config = dict(
    n_head=6,
    vocab_size=9418,
    activation='tanh_gelu',
    tie_embeddings=False,
    init_std_up=0.0337,
    lr_head=0.00423,
    doc_mask=True,
    train_tokens=357600000,
)
MLP neurons of a small language model. Each row is named by its layer, matrix (up: input weights) and neuron, and shows model dimensions 128-255. Each number is 128 + 24 x the weight over its row's rms, rounded and kept within 0 to 255. Numbers have three digits each.
A block is one neuron, or neurons of one layer that tend to fire together. Before each block is what it responds to, as a language model described it from the Wikipedia text at the highest values.

Word-final suffix pieces. Word-final pieces completing a word, mostly the -ović/-ić ending of Slavic surnames in name lists (Marković), also -ade (clade, arcade), plus modals would and could.
L4.up1792:144116083150152142104130134144135140114146138143159134125129135099150165122116142091098110164134158112124109141126105115103145154129091108124158170081127098135117121148144113115124177105124158135084121104148138171134100156126127123140167119131147108105110121090133116146155113144105110127139143115118148122183147110059152144100154108122101150123132130112138159129172125099125171142119

Word-ending fragments, especially "ish". Subword pieces that finish a word, mostly "ish" (Kurdish, Irish, publish, Furnishings), also "ade" (arcade, Slade), plus verbs like founded, created.
L3.up37:141146135099120110111141104143108145133132114107090132154172105126125127145121117146165131165160137110067135115100157142167125118138164125153148159111106127137099139117085136047100182126091159162111122074116118116147148093172144119146129168138117142159077077077106137136144179120121128106102136116063125130119095162109158147158155117124169133137112144151166144142136113130132114105102
L3.up541:151131164137116105177122184122085108094125120152147076131132116171139120098084112145068121133121169085154103124127099155144112137109133117127102110116134126152172130128101113117104136197113156138072092134152128098134112140129185127123111155148113121098097112088130116128119116142133131121144127127147150110170154115143168132127111076112119155136152136165122119113165147134124098095120
L3.up544:116119119121175107180140196115119132156116161144146083089128151089089165113109127113155104175121105093144126134155126151122104126122155114112140115126135141213140121098118126097115063105109146110094128104110126152115110151104158153119148121139139151115070120117089129121140153130138150158113124104151114128155123167088136106114137081101150127146130112137122156115148148114138088152153
L3.up796:125148109162115165109132161151121104175154161130152128080095112157154095177110099154110155165127151131126107106117100133132114114078084133102107146152122158138143118125086131053106161159111131109134141158133136095111155090152149152153119120170134083147146151109090120120115113099102131120072101154087162094123130138092133122144119116161156177125147110141093120132131111099122114107127
L3.up891:082121115145098112126138169112128144191184149119125145145128140103130123136104111111148149145123139092113121107117172172140101145138138106138080133147123156195159093131091132114125129135118161124100135126110129143097137108131147143139151139166134108101129131103093126180176144096140125144130113128116142093133101138142153122124105088156119152154133149132136156118136148081134117180126
L3.up1444:162137151146110121084131150140136156087142148136117122145138097086106135079138158149123149148108080113109136117144075107134129127125170143147134123152147121143151125126102132171104126120117140103146096114164124128136106165110166170130159129081129111140139114098094155103189090131106135115132123159122148151144116144108126133131127105109070128138146155125120141112122122126138145134124
L3.up1476:157112100139097091134139141125073168169157150134129146099132174143153085090086146103136122156114168124110079144124171103124104124113141126130098142145100136185135132142164129115120107154167158102095145129145119126138144116113125099112137147147118136118136109087157143133085135098150136184150114130144100110125093093138145127114142147124107130120124055148151117120137147128130123139161
L3.up1856:132091087122156113144119127127128176147102166122104100137119156137105114162130076138143143154171163071131129141122094133096091125121096153119116072136145157154145158126146167116121172161123142124121112109141113126129120136114119113148170123132120149152123140107122110093138121083144128131136123141140159104155120127161143142119150125162129106136129093078089174120123140135133096150141

Word-final "elling" piece. The "elling" piece that completes a word split into subword tokens, as in telling, dwelling, duelling, Jelling, with weaker responses to "ings" (evenings, Holdings), the pronoun or regnal numeral "I", and scattered common words.
L3.up51:136122112134140145102120164106106114152100141136137166168108131135111121148204126090117152122133097172094126122106077136165136135132106152120124142134145132144108145113135101170125094148117139116118151141137136123134183121169139116113144095131114138185109096130163099103163084119105121127108134136159128122136149129064129157101158153111098141103127131163124095131152101117117125092108
L3.up52:126163178095132108124116120117154106079155153122118063119134137104121144151150157150143156102150106100085104129091109145126100107151138127113130148131135111113166122166151127115111153145128115147134141110145132139135146128152072098112124137107163153194115101161122105090206122094130123086121113110115118103099120107137123133179143136091170153151099115117132134126103099120107134073104
L3.up259:157113136105115134156138121148080153098094169136129119119108123154114190102132137153116165103174088120167096135133141140160139098172127153151159125145150109098174169161113065145125132101165102134118128132095126111145144148140171118117146140119104120133148148093117135102148110121159147130158138144113151128119072084189186125134122127115090125137149165126100155128158132113140122127127
L3.up468:131138117181119107097142097100100132143122141108106163102120123126126173130150162124153145168212093106156101151113132176132126135118129110156108140115111068129140092130173105099152111118104154166122140126153118141124143104129121106115100165095119124176133144096115101117141096079155130160143146134108123144117094130125190145115130134149138149109143129117131136138145116130118098102123
L3.up491:126133170186149116157131166143127070113124139150093145139153124141135119149139117171134142118156069131125128131149112114155151153124118102142149083099107109133169134133144124118125143061103145120111125119150098086122147087098166144133138126151118134116108119108095080135116145130125140091155142091153136112087125141109115121119164142119163129130131100104090107123104114134116092145118
L3.up612:100120189137111104129128146138150141125120152103099130111120119113136135117111147179140125100147092089094153090146139176108071119125139118130164118087158151111197112129089150093138142135134161090162116085115115148140150100097096141097100140127129122147103103123129102153103131136125111110126143138145172141110143120128145118125121160101104156142101165129105136133137111104138131107116
L3.up1316:132091171089142121155143118142137082124137134163108103147133121125124122155138125140103139132160110152146147122090196112147149091085122165130128102095135097150122141079222150132141142074180159098141104104110130121117161181125097122110119123059161109134111104154150134099152110092123143122122180138149143141097113106102135102142125108120154121153102108074099100124152092125149139147149
L3.up1824:111173146125176139128131103114117123123138091161096093133126120156113107123133151148114105129117137113145077122145113106154133110125104152127091142135138120143125097122141119114131070106106128125133144094101085130117111127099130169111153147112128100145135121073107121102123132131112176174096149152087152107173134127150121134109102108097081145116151093118190121134116130082079104142130

Pre-verb slot predictor. Tokens that directly precede a bare verb, mostly infinitival to after verbs or nouns like had, decided, unable, need; also modals, not, subject pronouns.
L10.up131:175143126138152130156145066114137102172147137173152093110138146118168125114074137142120113083137106126153128125102165112137127115119142114160108181158130104180134110141131160110162164138178129143118082096099153073121097152103111135151175155131135131134129093174127097130126139134141119116128134114112117143160091129157104149131129121097150124153133119128136153089161118073117131140119
L10.up407:116176141161125145133135082120111074149187136141134127127129127100130087136110148130126133109140119129131141125139147080098106123135140111126091177082140129135170161132130143092139139121123106101106110121120141096130076103066189141169129117108115091113139126152124086138166106121132138113123152117106124133138113137143142141102112085119124113120109129068117115120131138111162140142123
L10.up416:115128222158110114149118088123118100157105111151096105122112142147158145144108138156146101131139106131119151116114153107147126131136133155127151133106125091148130167146109110132129125121130115095122117122092141131122131121118110071088143126065128123095133143113140087149122127133123143104135157150124152128144129144149151138116146126133136133101117104119090083129101103132134126141156
L10.up571:148128159125161125145169093144080130157135091109135136181142121109132118134116132158118134111128092115113143109116163124110119112080183114140089108106138125138130157090157132148117131140102125129089146089140120123137120114104144108159120135130107107138118142113123113146142132116162153105128131162150165131161091131147127158136084115093162099160138157067124116068159131129121156114160
L10.up1003:138129138161102133153156131139125140192187092171138140147104159133160143143140074133147171109138142136147158119122123074142123093137123156155041151090150092137162132126124140157153172129117140145124125078114156096111088126106154155115161089135131108149114134126134119114153119126152143066081112138125140101121124141161141136103097108072124117143120142104148176128141112159138159175147
L10.up1408:146161162177133114127133099114088114131170093144103115152099112133134122140140122125164150105162136142125145119142119116114138164126138143151109171111107152136121139145118133107153192127142137125141131063121113094116115109075177122137124087114149116112094108152114104128143132145142135108094147120123115116156111144138092137117125100103120079159114103079166153129130187120125108140139
L10.up1473:120126141080138147124149128147113129179156139134181166169117109093143149174147139119151127111143165189166149110136156086140109115155154159168100137180102133148163130054149119112121136139133100135129101111126141125127148142111110142155165147136183112108142108154147135115121103114143123107091124129107131157110103100156129135106106122128102147147111108082159097111101098138122109084128
L10.up1758:129096149171133143125139132107063116146159125149117117167092127107139176158145112131107153105156109159138126135148145130148148161123123164139113166184095134120147088084120166159131172155123116129120104131175127113120139153113157075132151098128170126128064129143153099147124125094120124111097115146128113134145136150113116161121097117130131109170087141057131145144144141143129121111127

Decimal points, table numbers. Mostly the decimal point inside numbers (36.4%, 1.7 °C, 8.6 km²), "20" starting years, and column headers like % or Pts in tables; also scattered words such as incumbent, demand, talk.
L4.up94:094120183126097197108168090118166138162173083160114115127132116077123137063122136152144138116137150099176133094128084117144108084128130114139115112100127100144113121122136133142140138126125155128137097122088124156197118121164133126146114153097104145126133091154095143082123147092100133124122124132152140148164139119121138105155112132107122148124147150154123099076152137134120160123129

Election result table cells. Number pieces and pipe separators near the end of election result tables, e.g. the 100.0% Total votes cell or the row after Majority; it fires weakly on scattered text elsewhere.
L10.up186:101105126152129101116143136154136133143122098090116159116123148138208152139125133104164121131105083132123165098128100155170113149161161106123118154121147082137137109150120112132093136151128109105134129127125119124109143116104120134117145133097138118097134146098138132127111151109120136136122114119139163124132149079119160129166149084067099118124178128130096111141120111139112117132123
L10.up213:123099136138132125169147109122140145128116105098111111149165129124191126106114126126146104157114123130131133107124108119134085142131179084151139157099109085102082116149116088112076158145106155115135138118117143099104127089108125135170102120100155117105147165085077117180181120111135148153072120084151140123124134094109116107190183108114089136123147134131169099093096165120122143092129
L10.up345:158150157154138151142153126155121117145125141136137133142168149107111108111108110143135157148143098127151118146182095112070111112098146125177120126092152106087088109071119107169145168144131143108128119086116127170132123133097133099095121143113135170120122137076126130141077135109196141162141141134083094144163121123141125099100115127133133150132097158128125112108129125120140156112124
L10.up882:150156150130136131159147085131149106196115078091158117127156126130094165119096094096137153123156142116149128135124134133136121136114147102107138094122081154120146169083104103066071129122142127108169128130120130107145142105100121127143088198090153139127131107080083111108135153107148164108148145116115164121167145075161094126161139107101145141097161156083110138116070095148147075152143
L10.up1176:133164118132113121110157074149123143152128081118112135125144128130125136130084139124114094138124114117117127100106110105169118099084170130128129118102091109113146159131135120144114139137125146118129121144134121136131125121094112138128142154087110193122135126125174109163161132129134140137129108105129135136137155097141139114178070131154132133117184139095082135097122139137145132108135
L10.up1256:169107123155132156136117082129161123093124097123136118087174180130147100128112140106159107111125093130128099121114162069141076150115190098122149111103138080082123120162153105132114145102128164148082128095088150106138113134114122116114101173064143098119133105118081125118134132147171099159143137092126123125119119094130150149181143150128129108133085076125164118158101132110119115141175
L10.up1699:125113157194135133176148122139146160144130119087074081113126168113134128161145119157122109157188151116137163131135113136141100144135145136082142140125095118125153146117140087108081139128102176136124124111111128162152120134104108136128158125110155121119144128112118130157148130123110130167092056085139125105167135102096136125150090118163093104100118128102133105122077122133159114083136
L10.up1904:140097136108141136134131065164124120160169099139127139130132102104098125105132094118127139201113142098149152128105142092170113137140155135102127127171141117171100129141098154109161148140122130098135104125119102145135130165113100140109113126096167124126143121139133136164141132098115104121147149136085140118132117108120123139121160098131102082120117125146068120121127117109157140160107